Part of a small language model's weights.
Architecture: RMSNorm after each block, rotary positions, no biases in attention or MLP, untied embeddings, normalized queries and keys.
MLP neurons of a small language model. Each row is named by its layer, matrix (gate and up: input weights; down: output weights) and neuron, and shows model dimensions 64-127. Each number is 128 + 32 x the weight over its row's rms, rounded and kept within 0 to 255. A neuron's up and down rows have the sign that makes its largest values positive.
Before each neuron's rows, "fires after" lists the tokens most often just before its 100 highest values on Wikipedia text that the model never trained on. A number after a token or word is its count.

fires after: " |\n" 96, "|---|---|\n" 4
L3.gate335 [111 206 151 112 137  91 144  80  90 102 109 153 108 116 146  98 104 120 107 116 167 167  35 129 115  86 138 118 171  81 108 140 120 149 132 148  73 173  99 168 137 135  92 142 164 148 158 116 175 121 102 165 209 121 137 132  56 129  75 127 125 145 128 159]
L3.up335 [173 170 101 126 102 180 113  94 139 175 136 121  64 131 177 129 129 216 141 146  57  97  75 205 192  95 115 101  96 108 124 138 118 102 159  90 126 107 162 120 161  67 106  85 143 160 206 136 140  83 137 178 195 107 161 183 140 153 156 191 145 125 147 155]
L3.down335 [ 33 145 128 117 140 106 128 124 107 145 152 122 161 142 137 120 153 132 109 139 197 114  77 159 143  21 102 108 165 234 173 126 111 166 160 122 161 176  77 119 104  94 170 129  90 117 174 158 157 143 100 153 145 102 152 104 196 138 162 166 103 111 168 122]

fires after: "R" 17, "E" 14, "N" 10, " L" 9, "M" 7
L3.gate395 [177 135 131  41 225 174 132 120 117 148  93 143 125 129  87 148 129  95 122 107 137  94 146 135  88 117 125 144 171  74 118 129 213 208 135 138 133 196 139 109 115 127 133 121 152 125  92 115 128 144 155 149  74 126 174 124 159 105 114 107 107 145 132  95]
L3.up395 [ 45 184 163 172 108 119 137 110  85 155 104 116 191 180  96 218 123 102  77 124 140 132 144  70  80 154 111 131 102  93 142  92  71 139  92 141 215 202 122 167 146 109  92 191 116 131 113 204 112 110 127 129 130 134  82  76 156 105  91 115  98 140 114 142]
L3.down395 [183 155 108  78 127 115 104 147  56  95  85 125 118  49 167 136 138 105 173 132 126 114  91 186 110 119 124 165  88 104 143 179 146  93 138  99 131  63 137  99 182 126 148 183 104  76 130 100 150 129 154 161 180  92 137 144 122 188 139 150 104  83 135  61]

fires after: ".\n\n" 33, " |\n\n" 15, "\n\n" 9, " of" 4, " the" 4
L5.gate123 [130 153 120 165 134 156 155 157 130 146 132 134 124 120 126 181 167  87 120 143 201 142  95 166 152  82 114 108 123  80 169 125 138 107 124 127 156 134  92 135 144 126  96 166 168 151 132 104 176 134  70 133  99 132 185  87  13  88 188 105 121 170 160 137]
L5.up123 [161 132 121  74 129 180 111 161 100 129 179 157 136 127  95 122 183 185  79  90 159 150 121 132 146 127 138 150  89  76 169 187  90 143 122 135 136  93 129 147 155 169 155 124 121 113  78 143 143 115 122 124 162 162 119 109  82 111  69 136  85 148 156 180]
L5.down123 [126 125 150 194 110 137 114  91 103  74  87 126  92 148 144 114 131 137 124 111 189 113 203 109 122  98 169 173 101 176  97 159 102 159 114  90 150  86 147 133 102 111 190 106 106 115 145 138 148 165 145  82  49 122 116 124 121 151 184 121 174 111 145 172]

fires after: " the" 34, " |" 18, ":" 6, " The" 6, "," 5
L5.gate365 [ 82  99  64 190 146 144  98 114 165 150 138 122 111 142  95 133 117  72 147 189  76  93 129 199 147  82 102 136 167 156 147  71  73 151 114 210  83 122  72  67  95 151 113 122 143 131 129 110 136 147 100 150 159  97 138 148 118 118  65 145 126 163 124  99]
L5.up365 [ 71 171 115 138 125 132 157 173 144  73 112 103  74 108  89 124 141 100 121  37 164 114 137 159 127  91 140 135  60  94 170 150 143 127 160 137 105 147 127  98 111  72 169 104 134 143 180 133 155 100 194 101  90  94 107 124  52  94  99 129  44 148 147  57]
L5.down365 [109 138 113 108 166  99 108 135 136 163 103 134 134 129 182 116  82 144 176 163 181 166 169 184 119 168 119 109 147 120  75 127  75  98 125 132 116 166 171 138 150 188  86 154  76  89 180 116  91 131 144  99 194  73 114 100 147  78 141 167 165 115 157 228]

fires after: " |" 28, " in" 11, " (" 11, "|" 5, ":" 5, " N" 5
L7.gate52 [105  90  79 138 120 161 172 119 128 156 116 140 146  57 132 111 148  86 145 113  99 128 148 127 122  65 176 120  31 173 142 114  96  59 123 181  86 147 149 173 113 208 104 109 191 106  81 119 181 145 154 104 170 135 153 152 143 116 169 197  97 174 111 144]
L7.up52 [108  83 154 112 110 182 167 158 137 119 120  97 125 188 111 177 154 137 112 116 101 145 119 112  76 126 105 186  90 103 133 121 121  67 119 140  86 146 100 142 139 123 154 122  90 139 150 165 153 152 146  97  97 167 129 106 108  87 113 106  60 154  41 112]
L7.down52 [ 44 161  47 136 106 112 136 138 167 128 115 166  60  89 161 164  68  97 174  90 139 131 200 173 150 147  48 140  74 119 115 148 114 136 160 143  51 104 116 157 115 125 127  97 159  93 122 149 115  86 152 118 161 126 132 132 167 140 145 212 133 155 112 129]

fires after: "9" 36, " (" 19, "8" 5, " \"" 4, "===" 4, "-" 4
L5.gate425 [142 144 156 118 159 180 113 140  75  93  79 107 127 121 163 119  96 133 132 136  61 149  92 144  95 152 141  70 139 147 126 130 131  79 125 124 115 121 187  82  80 153 158  88 148  88  89 179  95 159 138 128  99  94 120 137 103 139  78  99  96  73 148 107]
L5.up425 [ 79 158 143 127 148 127  68 136 141 103 116 132 184 111  90 121 127 152 103 134 130 155 111 127  83 141 115  90 129 134 148  91 158 156 123 145 131 150 115  63 107 153 127 144 151  96  69 164 139 131  84 153 172 124  92 169 131 133 145 144 154 126 131 156]
L5.down425 [127 152 167 130 137 188 135 106 144  72 131 140 150 124 147 158 109  92 168 103 128 121 149 145 157 130 123 155 109 189 173 101  94 144 145 104 176 127 131 110 159  92 132 173  75 134 130 167 149 159 129 134 126 192 121 126  74 117 133 119  71 102 159  95]

fires after: " " 80, " −" 5, " +" 4, " in" 4
L3.gate341 [119  95 123 208 118 143 105 147 205 109 103 105 111 103 110 153 120  74 117 156 122 161 143 179 129 107 136 132 107 134 146 134 108  89 156 129 100 116  89 138 162 201 114 207 154 121  88 165 159 191 203 124  81 109 152 123 128 112 153 107 178 138 127 126]
L3.up341 [139  99 107 113 101 191  77 144  72 150 128  93 116  39  83 164 121 180 125 170 135  56 119  92 140 155 147 169 106 141 106 108 112 112  88 168  95  78 115 132 156 158 220 149 177 110  90  83 132  64 157 114 112 126 183 128 159 139 169 143  68  88 108  45]
L3.down341 [133 145 120 143 163  86 151 121 144 170 167  89 111 168 129  93  76 167  90 127 126 131 139 156 111  82  77 154 174 127  92  98 118 156 169  80 140 144 106 104  72 127 125 112 108 137 135 143 114  64 161 134 128 124 111 124 117 118  53 146 196 119 161 121]

fires after: "." 46, "," 7, ":" 5, " (" 5, "o" 4
L2.gate15 [152 146 100  98 137 103 115 122 125 106 146 101 154 168 146 129 166 108  95 175 141 108 148  23 100 107 130  73 203 140 118 184 106 167 155 173 144 100 139 111 136  75 148 124 138  54 161 146 102 140 101 123 165 160 162 136 131  66 199 139 112 140 159 133]
L2.up15 [173 175 102  74 131 155 167  74 101 103 143 114 123 126 107  82 130 130 107 121 148 144 132 124 147  92 188 133 110 130  89  63 137 134 125 139 111  96 117 184 122 143  94  67 123 170 172 127 129 140 107 170 101 177 114 109 155 150 110 139  77 124 133 156]
L2.down15 [120  98  85 170 170 105  96 190 139  42 117  87 159 132  72 156  95 183 109  91 145 136  78 100  83  58 130  96 144 138 174 213  79 151  64 111 138 117  66 117 169 122 129 102 111 111 159 165  69 149  94  60 113  98 151  82 173  80 175 108 117 104 126  95]

fires after: "0" 78, " " 6, " mark" 5, "9" 4
L7.gate142 [167 134 105 125 161  93 116  72  77 114 151 130 150 156  98 125 180 118 144 129 162 154 126  78 102  53 177 131 116 119 142  81 129 145 137 179 150 154 149 103 154 129 114 105 159  87  96  90 172 207 129 150  96  61 107 100 116 131 166 166 110 119 105 135]
L7.up142 [134 134  80 123  91 129 120 121 139 130 149 121 116 127 162 118  74 113 106  82  94 124 120 200 145 108 111 143 113 142 168 180 143  94 169 142 129  78 175 140 131 156 147  75 179 124 146 184 163 146 166 145 152 127  79 130 105 165 169 124 148 202 186 171]
L7.down142 [ 94 116 157 139  91 161  59 105 142 151 101 134 119 199 148 106 104 117 130 178 134 111 113 131  68  96 109 152 103  56 140 112 112 164 115 153 121 133 130  62 130 130 173 142 133  93 181 181 118 110  86 206 118  92 153  93  95  75 145 106  81 129 147  79]

fires after: " |" 56, " (" 10, "0" 9, ";" 5, "2" 4, "1" 4
L2.gate197 [135 137  77 108 176 138 118 173 131 120 111 126 147 106 131 144 190 137 101 181 135 119 117 118  82 115 123 141 124  98 135 147  98 115 132 109 207 144 213 168 134 165 138 136 128 147 107 114 135 169 108 101 113 170 164 122 140 165 113 169 150  90 117  90]
L2.up197 [121 137  68 109 116 138  88  82 138 120 109 106  73 124  87 140 185 101 112  81 130 131 123 186 108  85 175 140  58 131 108 112 123 143 137 126 134 110  92 140 100 103 186 134 110 117 119 134 123  88 175 116 121 149 102 152 113  65 143 113 113 135 158 205]
L2.down197 [122 116 160 151  88  98 189 179  82 139  81 121 150 144 115  95 126 112 125 142 108 156  98 131 155 114 125 124 161  65 163 140 148 175 152 174 139 115 175 152 171 121 146 105 103 128 151 164 100 133 137 114 154 189 166 125 109 129 121 162 129 129 152 152]

fires after: " |" 31, "-" 12, ";" 7, "oman" 6, "|" 4
L7.gate46 [153 134  72  88 116  78  50 123 113 181 152 117 110 138 161 105 144 139  92 106 151  55 149 138  78 155 135  83 104 153 105 111 120 120 124 119 203  83  98 147  70 132  99  66 165 132  74 121 102 126 104 186 146 183 105 151 128 195  94 123  65 166 184 128]
L7.up46 [153 123 108 119 137 140 100  89 143 119 134  79 120 135 130  88 141 139 159 105 104 150 145 114 112 133 169 124  85 168 119 109 129 159 141 136 121 133 108 126 180  60 163 116  96 134 122 139 141  53 176 104 154 100 107 125 155 131  90 111 119 111 137 156]
L7.down46 [125 118 114 124 119 148 145 128 122 115  68 174 174  94 117 139  88 163 114 151  94 113 113 193 132 101  78 127  79 149  94 160 142 152 105  58 155 111 132 109  95 182 112 157 197 123 101  92 175  96 155 114 137 131 124 149 135  99 100 173 191 120  88  83]

fires after: ".\n\n" 32, "\n\n" 23, " |\n\n" 21, "==\n" 7, "==\n\n" 4
L5.gate261 [140 100 125  99 114 141 159 167 139 128  97 148 105 141 155 147 111 139 139 138 207 156 112 103 183 147 143  93 184 124 104 141 113  56 150 117 131 167 177 171 122 175 147 150 106 138 138 183 150 144 108 139 150 143 126  92  87 121 125 102 142  95 179 115]
L5.up261 [160 129 114 112 142 165  99 187 120 117 123 154 100 114 101 169 137 123 184  78 188 192 144 127 104  53 152 109 127 143 142  92  79 155 167 153 148 152 113  35 152 154 135  83 121 164 136 138 163 193  87 131 145 185 110 171 155 136 117 133 129 108 117 141]
L5.down261 [ 68 158 157 136 130 141 141  75 142 154 117 138 176 133 192 173 147 190 142 190 102 109 127 114 129 128 164  99  77  84 100 198 135 157 144 165  81 121 145 128 129  47  98  96 143 113 103 177 174 152  88 142  77 153  66 109 140 129 171 160 134  95 140 102]

fires after: " s" 25, "|---|---|---|---" 13, " |\n" 11, " re" 9, "." 7, "S" 6
L5.gate466 [147 104  82 143 128 103  72 115 138 110  76 133 108 155 130 178 143 146 116 141 171 127  75  88  93 208 109 150 183 155 164 123 185  55 139 114 120 142 152 150 164  95 122 145 202 139 182  30 154 108  73  97 158 114 127 151 112 138 107  99 141 194 107 145]
L5.up466 [129 110  97 181  79 121 123  97 127 149 123  69 143 110 124  94 148 169  96 179 141 170 105 161  97 110 110 189 187 130 103 171 114 139 194 110 116 132 186  95 102 105 109 121 105 108 130 113 129 123 117 135 140 171  82 197 127 156 127 137 122 196 164 189]
L5.down466 [ 88 159 194 143 117 189 156 139 124 120 139 158 155 135 123 154 165 163 133 178 153 140 167 207 124 101 131 117 124 144 164  83 105 137 118  97 180  81  88 160  88 176 144 136 150 171 140  83 127 154 163 150 189 139 172 150 139 133 129  95  98  91 134  65]

fires after: "N" 21, " N" 20, " A" 13, "E" 9, " R" 8, " F" 5
L2.gate67 [149 184 197 101  92 100  93 216 114 120  93 142 132  83 152 112 111  99 136 127 200 118 139 124 133 139 144 110 159 137 160  99 183 146 135 163 149 135 119  91 139  46 140 113 128 114 128  98 105 102 206  85 133  96 114 167 143 185 143  95  72 133 143  80]
L2.up67 [ 86 151 142 157  99 124 128 180 164 135  92 130 121 159 124  81 142 130 108 166 156 127 121 113 153 117 112  66 159 139  81 147 121 135 142 163 228 116  96 108 142  66  66 150  91 112 127  91  98 123 119 141 139  52 169  94 188 141  60 133 148 135 102 131]
L2.down67 [137 124 122 128 145  94 116 123  96 158 180 142  90 186 106 187 147 101 188 158 209 160 139 207 106 121 175 205 100 160  45 138 144 152 167  95 148 132 129 152 161 129 130 189 160 123  96 140 148  80 144 148 179 107 184  65 146 113 117 187 150  77 131 188]

fires after: "9" 40, " b" 15, "0" 14, "our" 9, " T" 7, " B" 5
L3.gate454 [139 140 126 154 178 128 160 122  88 139 102 116 110 112  85 117  99  95 172 133 187 151 157 101 134 157 143 189 108 153 116 169 131 136 143 164 102 116 135  87 169  98  97 156 167 113 144 146 123 183 178 216 134 137 152  72 107 139 135 188  85  98 169 154]
L3.up454 [174 151 112 150  96 179 114 126 195 108 165  98 142 121 156  79 155 182 147  94 133 150 101  98 123  90 145 183 184 126 163 161 174 127 180 114 172 156 129 133 114 127 118 106 153 111 128 114 143 147 103 193  78 133 165 142 109  58 137  81 109 143 133 138]
L3.down454 [167 119 125 146 113  98 207  74 133  99 142 173 126 187 125 127 143 167 123 126 118 147 111  90  80 120 137 130 135 133  63  90  63  94 130  63 200 198  93 137 101 121 129 120 186 131 218 170 129 112 192  64  98 123 145 142 127 132 170 143 129 119 157 149]

fires after: " a" 33, "v" 13, "m" 6
L3.gate124 [144  89 158  70 138 157 172 181 118 161 101 164 176  77  90 128 112 123 120  97  94 135 161  37  76  99 160 109 147 183 143 145 131 117  89  80  99 163  93 145  96  89 102 170 147 103 133 157 157  45  55  72 127 121  85 135 104 189 119 103 105 115 177 143]
L3.up124 [154 113  74 171 114 154 156 200 143 145 187 123 108 130 115 147 153 192 172  92 107 156 117 134 165 100 105 151 119 119 159  87  96  86 155 124  88 119 154  86 124  80 105 149 124 141  96 125  95 130 159 126 184 125 120  68 145 158 135 159 117 135 167 171]
L3.down124 [101 124 190 178 147 146  94 107 113 103 169 109 146 156  72  83 180 167 121 123  72 125 136 123 121 144 109 119 138 171 144 129 151  86 145 144 169 145 122 106 112 129 150 100 142 130 133 128 148  98 163 130 116 116 175 173 115  58 128 110  93 141 139 117]

fires after: "0" 76, "9" 6, " " 5
L5.gate399 [137 142 146 142 159 146  93 160  90  91 127 116 108 141 128 158 105 179  49 128 115 118 153 160  84 113 130  72 159  95  99 197 128 117 138 125 132 159 163 124 164 153 112 108 185 119 111 143 112 110 129 156 178  74  85 158 124 142 125 179  88 147 127  91]
L5.up399 [141  74 138  95 112 130  65 137  95 111 107 155 112 126 138 142 167 101  95 130 118  99 145 122 121 155 140  99 155 175 138  97 135 125 107 119 117 156  50 101  80 161 148 101 184  87  64 143 135 128 157 213  82 160 140 133 123 124 156 197  97  77 147 154]
L5.down399 [113 180 112 119 198 114 137 146 140 163 137 121 136 103 162  66 106 114 110  94 174 132 134  95 146  93 228 159  83 106 104 162 181 143  96 146 161  79 116 192 123 155 111  88 127 153  93 168 102 162 102 144 165 135 152  83 142 164 108 139 126 172 121 148]

fires after: " " 38, " No" 24, " Comm" 6, " R" 6, " a" 4, " (" 4
L3.gate345 [154 138  91 136 113 148 160 106 158 150 132 124 170  76 104 145 188  92 136 108 120 148 173 161 147 124 112 176 106 184 181 120 152 125 160 133  79 111 175 151 117 113 117 115 144 159 172 175 110 131 123 170 118 121 129  84 116 135 141 118 152 120 101 134]
L3.up345 [117 108 141 226 151 146 183 118 120 131  90  80 114 151 139 145  71 145  74 142  87 164 143 150 112 119 120 140 132 141 131 151 163  40 131  94 120  57 189 106 162 174 133 122 116 165 136 155 114 117 155 125 158  83 103 163 133  75 130 117 136 147  62 153]
L3.down345 [134 134  98 104 103 102 112 149 103 117 106 153 190 113  94  98 123 141 131  83 167 120 157 122 144 146  99 167  91 138 186  62 106 145 135 110 133 161  71 202 177 101 126 107 124 128 125 106 174 130  93 170  98 118 197 116 114 149 105 118  84 138 129 155]

fires after: ".\n\n" 45, "\n\n" 33, " |\n\n" 13
L7.gate269 [136 114 158  67 161 162  77 115 249 143 147 174 119 147 168  64 128  74 172 158 107 116 115 154 132 105 147 164 111 166 179  52 187 120 102 151 125 130 176  98 136 197  86 127 183 123 152 163 116 133 101  97 143 138  77 128  79 148 158 117 112 113 134 113]
L7.up269 [113 147 128  64 149 161 112 163 138 102 107 132  62 145 144 175 148 127 141 108 161 184  98  50 140  80 149 159 160 170 135  59 157 165 101 120 171 179 117 120 151 124 125 140 141 115 112 101 191  94 109  88 108 145 120 133 117 136 123 156 127 138 136 117]
L7.down269 [154 119 136 114 159 172 158 129 102 136 133 108 118  74 121  93 144 167 123 175 122  82  93 158 200  94 161 129 118 144 140 160 103 189 139  59 132 130 211 157  94 147 161 102 107 190 108 130 115 121 151 153 142 127 199  86 132  87 178  98 150  60 172 187]

fires after: " |" 28, "0" 11, " (" 9, "8" 9, "9" 7, "7" 6
L9.gate97 [124 116 146 129 150 116 109 145 143  94 150 118 119 136 132 157 155 113  88 175 155 174 139 102  87 145 134 130 128 121 126 156  80 117 140 144  81 194 189  78 116 136 104 165  68 166 124 111 140 105 115 101 157 108 112 179 148 110 159 140 135 145 120 134]
L9.up97 [170 124 161 108 147 179 119 149  95 174 149 136 126 170 148  64 133 159 138 164  51  80 105 187 114 143 167 145  89 140 199  47 108 126 122 136 140 141 113 116 154 153 122 108 132 133  63 136 184 119  86 124 105 112 109 117 149  81  93 133  89  96  69 170]
L9.down97 [101 203  99 110 169 137 143  77  81 165 117  98 156 141 119 133 103 164 158  84 186 165 102  90 137  98  74  62  93  65 191 153  85 139 173 181 136  97 155 168 151 107 107 142 105 143 140  92 149 131  97 146  80 133 160 130 118  89 175 134 154  71 141 108]

fires after: " " 25, " re" 9, " s" 8, " T" 8, " res" 5, " j" 5
L3.gate108 [118 141 144 159 132 107 146 147 160 118 213 155  95 124 156 106 129 123 138  95 131 115 191  57  73 135 133 108 115  18 102 118 119  78 116  70 160 105 132  70 134  78 157 135 120 121  94 140 136 150 145 115 165 137 109 150 109 116  87 108  97 180 127  62]
L3.up108 [120  88 123 147  99  90  90 110 150 150 143 111 101 199 113 197 151 128 117 110 160 184 110 106 115  98 111 144 179 127 148  87 141  97 105 145 140 118 125  49 155 129 117 137 104 129 112 120 151  49 162 204 129  98 187 119 137  87 158 112 153 118 147 182]
L3.down108 [105  99 119 122 124  87 107 107 199 161 159 178 153 109 197 105  99 124 140 174 128 124 143 105 141 110 132 121 172 112  72  69 161 113 176 156  99 131 130 135 132 132 127  95 146 133  75  85  97 173 157  78 149 161  73 113 119 152 117 131 156 143 107 133]

fires after: "." 19, "," 19, ".\n\n" 9, " includ" 7
L9.gate68 [107 122  87 105 151 114 116 214 189  87  87 143 141 124  87 134 107 177 180 132  82 127  84 114 114  51 105  88 171 118 142 140 197 113  88 132 135 102 150 126 131  95 140  62 123 141  91 163 136 124 103  91 132 151 207 156  87 201  84 135 139 136 173  80]
L9.up68 [129 159  90 114 179  96 128 144  78 153  89  75 109 141 158 140 112 137 152 109 101 108 153 206 130  98 172 155 128  65 102 113 203  76 143 159 104  99  84 132 129  92  97 130 112 160 189 117 171 148  90 159 158 185 117 119 136 136 113  68  85  70 111 168]
L9.down68 [128  98  91  80  63 117  79 101  94 104 111 132 150 105  85 140  73 141 135 114 223 135 151 113 113 147  98 158  99 174 146 196 135 144 146 107 169 104 122 146 104 161 110 158 104 148 173 140 169  92 183  98 231  98 150 129 152 178 139 116 172 101 147  97]

fires after: "-" 86, " a" 13
L2.gate387 [174 169  25 108 157 121 171 120 100 173 112 149 160 154 114 118 208 156 130 151  84 117 130 111 110 118  94 148 146 148 115 144 114 125 160 107  87  96 112 102 113 155 160 169 128 136 168 128 122  95  66 143  76 145 215  49 116 173 115 175 151 137 127  85]
L2.up387 [134 138 132 215 155 136  97 145 148 146 153  69 146  96 114 173 107 127 153 115  62 144  86 116  66 108 111 165 183 125 118 111 121 146 111 149  99 140 119 103 155 107 135 180  76 141 122 108 123  73 110 119 108  98 122  55 189 120  99 128 142 146 153 199]
L2.down387 [170 201 165 128 148 137 126 147 106 138 134 121 133 122 149 175 191 169  93 137 125 142 146  70 171 124 148 120 149 150 144 127 178 131 157 121  51 128 125 125 136 217 139 108  97 171 143 108 125 102 105 106 124 178 144 104 102 137 121 142 126 158 142 127]

fires after: "em" 20, "he" 12, " e" 10, " to" 9, " w" 9, "-" 4
L3.gate364 [181 132 124 122 184 142 172  64 130 117 107 122 168 132 126 121 128 114 119 116  53 149  69 130 209  96  94 107 186 150  51 184 124  79 152 110 189 120 120 103 149 164 150 138 122 124 127 140 169 123  88 112 104 134 102 114 116 128 175 158 119 152 146 103]
L3.up364 [124  60 152 154 158 155  97 134  98 160 142 199 108 147 101 117  84 128 156 144 133 134 132 129 159 133 103 133 173 153 101 124 187 130 151 198 155 127 165 132 135 197 135 175 113 160 136 155 149 122 126  77  71 139 130  94 125  72 103 150  79 154 132 108]
L3.down364 [110 140  73 107 111 151 130 139 129 109 131 167 139 143 121  95 142 140  80 207 159 113 130 133  73 157 144 140 105 106 137  99  64 104 101 131 130 135 143  64 104 155 105 131 191  97  99 133 136  92 102 147 112 142 106 174 124 160 144 136 113 185 127 103]

fires after: "0" 30, ":" 18, "," 12, "3" 8, "1" 8, "4" 7
L3.gate62 [122 131 139 100 111 141 118 112 151 136 143 133 121 107 163 140 179 145 138 103 129 110 145 116 103 158 145 158 111 190 112 123  95 109 106 113 187 117 112 144 179 150 149 155  34 185 158 123 146 109  87 176 137  36 136 156 174 142 175 116 124 166  69 158]
L3.up62 [125 198 147  98 124 116 129  83 172 132 163 195 127 153 170 157 162  73  99 164 147 104  99 175 144 143 152 111 116 212 104 160 146 101  95 107  83  71 118  97 172 105 122  99 147 177  82 155  94 155 211 147 161  86 132  93 172 125 155 157 104  87 178 186]
L3.down62 [175 105 142 124 103 130 143 100  92  97  76  58  82 134  69 110  93 135 135 161 148 166 132 156 106 121 106 171 128 161 116 140 142 153 134 102 242 148 130 201 168 169 121 123  72 123 142 105 160 150 107  92  39 119 116 133 139 130  67 122  84 160 141 110]

fires after: ".\n\n" 37, "\n\n" 35, " |\n\n" 18
L3.gate185 [131 141 151 108 127 100 137 169  96  47 119 147  79  93 152 132  72 101 127 135 164 180 149  95 101  86  86 108 143 126  91 112 135 141 114 174 155 170 116 154 111 129 188  94 125 108  75 143 153 105  84 177 126 170 134 129 130 128 123  94 163 146 172 107]
L3.up185 [ 54 130 156  92 124 139 168 103 135 121 105 132 120 132 111 174 124  90 117  94 115 161 118 140 124 128 131 106 155  98 125  97  93 112 167 144 121  99 126 126 124 138 108 112 123 122 191 119 135 119  93 182 193 130 137 166 136 115  91 166  73 143 141 196]
L3.down185 [139 133 140  77  92 122  88 187 161 111 131 150 156 145 106 195 132 101 113 149 142  75 126 126  72 205 179 110 111  97 107 123 157 137  99  96 140 109 127 135 168 147 149 109 130 126 120 147 165  92 107 113 113 185 133 130  81 159  96 120 131  94 148 158]

fires after: "-" 42, "″W" 6, " m" 6, "E" 5, "." 4, "T" 4
L2.gate34 [160  70 156 129 121 133 121  86 108 162 142 102 175  78 112 105 106 149  62 167 101  93 180 110 107 124  88  85 154 159 122 118 111 131 117 100 105 153 164 135 148 102 144 153 163 122 101 117 118  75 116 163 128 126 160  91 120 124 132 161  86 114 144 107]
L2.up34 [190 138 156 141 180 100 130 128 112  65  69 145 126 101 115 137 124 150 140 140 106 130  98 116  93 108 130 148 138 139 151  88 158 116 149 192 123 124 120 106 125 136 128 188 117 134 121 160  77 105 127 171  97 102  98 149 139 205 114 185 103 126 133  89]
L2.down34 [ 89 131 125 135 117 108  59 139 116  66 127 151 155 146 112 129 168 147 158 137 130 108 133 144 100 146 195 165 171 146 153  82 138 150 156 110 142 140 119 144 106 126  88 129 126 176 156 161 172 101  99 116 190 129 160 101 152 119 149 120 108 151 111 158]

fires after: " " 71, " +" 5, " (" 5, "5" 4, "–" 4
L3.gate107 [152 130 119 119 110 129 135 143 163  94 109  36 113  79 178 162 131  64 149 114 161 166 150 142  98 137 168  74  90  91  95 124  81  80 123 108  71 143 131 130 152 202 149 107 148 112 123 109 176 170 167 145  87  82  87 166 101 112 127 153 196 175  87  97]
L3.up107 [130 122 132 125 146 201 131 116 140  21 101  76 151 147 120 158  82 102 106 125  80 113 129 109 132 145 120 112  94 161 138 148 121 136 129 166 120 129 151 130 126  81 146 139 164 174  87 176 215  67 168 119 166  66 159 137 158 107 138 198 165  90 122 145]
L3.down107 [120 158 123 113 147 159  95 182 112 168 182  86 128 178 119  73 122 139 179 128  98  83 102 113 129  62 117 149 112 175 133 164 122 106 152  83 124 110 137 101 122 124 132 107 172 164 137 164  62 139 171 148 123 144 101 119  91 155 155 128  67 123 132 159]

fires after: "0" 32, "9" 12, " " 7, "-" 7
L7.gate161 [143 113 131 133 150 113  89 189 136  91 138 161  90 149 175 110 148 160  88 209 121  91 179 137  64 156 140 113 144 162 119  96 129 121  67 123  45 110  86  84 138 177 131 119 126 170 163 142 124 130 135 150 154  47  70  93 122  66 125 144 176 123 116 135]
L7.up161 [154  80 118 124 115 100 108 157 156 118 126 121 152  96  97 171  63 107  96  93 128 142 107 137 107 133  64 168 110 125 168 125 118 172 109  88 150 157 117 158  91 101 159 197 170  94 106 160 101 147 118 149 124  83 145 157 157 149 146 192 155 119 211 158]
L7.down161 [130  76 123 140 157 119 131  75 155 106 125 123 178 138 135 114 117 179 135 168 149 146  84 116 122 157  94  78 119  71  73 144 167  99 126 164 157 109  97 118 120 124 153 130 140 132 111 156 122 125 152 124 146  65 151 182 144 111 128  90  86 143  83 150]

fires after: "9" 19, "0" 17, "|" 15, "1" 13, " " 11, "–" 9
L9.gate178 [173 134 102 100 159 129 147 160 112  79 139 166 119 144  98 154 158 127 124 148 121 123 165 120 120 152 135 126 121 161 177 138  90 170 125 125 131  98 134 188 132 108 139 153 178  83 179 107 123 121 119 127 161 131 223 183 135 147  93 163 110 106 114 155]
L9.up178 [145 161 172  78 125  95  98  51 138 107 132 138  93 177 117 132 138  79  84 127 132 116 173 127 135 103 111 139 114 181  98 145 115  96  99 194  51 110 127 136 137 119 113 121  97 132  80 157 149 129  36 112 116  90  62 131 157 175 122  62 145  79 185 161]
L9.down178 [113 122 146 109 160 157  47 135 119 130 148 121 141 121 152 110 135 148 116 101 118 138 154 112 153 156 196 153 118 126 166 175 204 167 146 131  15 106  97 127 200  43 116 117 155 162 162 141 123 139 149 135 106 126 148 162  99 116 155 104 112  97  82  93]

fires after: "1" 34, "2" 27, "3" 16, "0" 15, "4" 4
L2.gate41 [148 156 130 141  93 100  70 137 114 123  93 128 121 140 153 146 135 171 158 159 193 124 101 123  76 101 133 158 138 104 132 129 113 151 145  90 171  77 138  90  97 208 109 137 128 156 137 147 141 124 158  88  86 132 135 126 198 106 132 169 105 159 109 137]
L2.up41 [131  95 138  94 131 117 128 158 107 175 142  87 123 146  98 136 112  89 171 179 101  83 100 117 139 181 129 128 135 118 126 165 102 129 117 180 177 156 103 105 147 147 124  76 148 114 130 100 143  90 128 143 130 109 121 100 128  59 131 202 156  97 149 134]
L2.down41 [ 94 192 131 148 122 146 122 121 133 110 122 121 150 133 134 137 161 147 165 212 190 127  67 129 103 112 152 106  88 125 104  91  80 161 121 120 111 113 182 112 152 114 177 129 135 115  66 109  95 182 104 137 111 158 177 101 198  85 162 155  98 108 112 135]

fires after: "0" 21, "er" 12, "2" 10, "1" 9, ";" 7
L7.gate60 [106 137 143  93 151 119 117 127 168 130 131 157 117  67 169 134 121 140 103 104 146  78 105  98  76 135 147 132 126 115 152 110 101 139 161 153 135  36 123  85 142 105 117 150 124 165 184  91 128 128 123 202 177 148 153 157 124 114 153 118 157 125 152 142]
L7.up60 [118 108 147 124 136 124 127 129 162 116 122 151  69 156 105  76  93 107 133 128 102 113 147 110 186 122 134 158 207 124 184 142  86  92  62  82 109 163 153  82 102 164  99  88 156 106  94  88 128  77 133 113 173  94 155  99 145 102 136 145 123 114 133 167]
L7.down60 [189 174 118  76 124 123 125  73 111 102 117 141  94  89 146 109 123 159 164 143 135 133  96  85 138 154 166 104 140  89  99 113 159 116 137 155 217 120 114 115  99 175 128 164 102 114 124 135  96 159 172 111 141 129 104 104 156  92 187  87 111 126  70  89]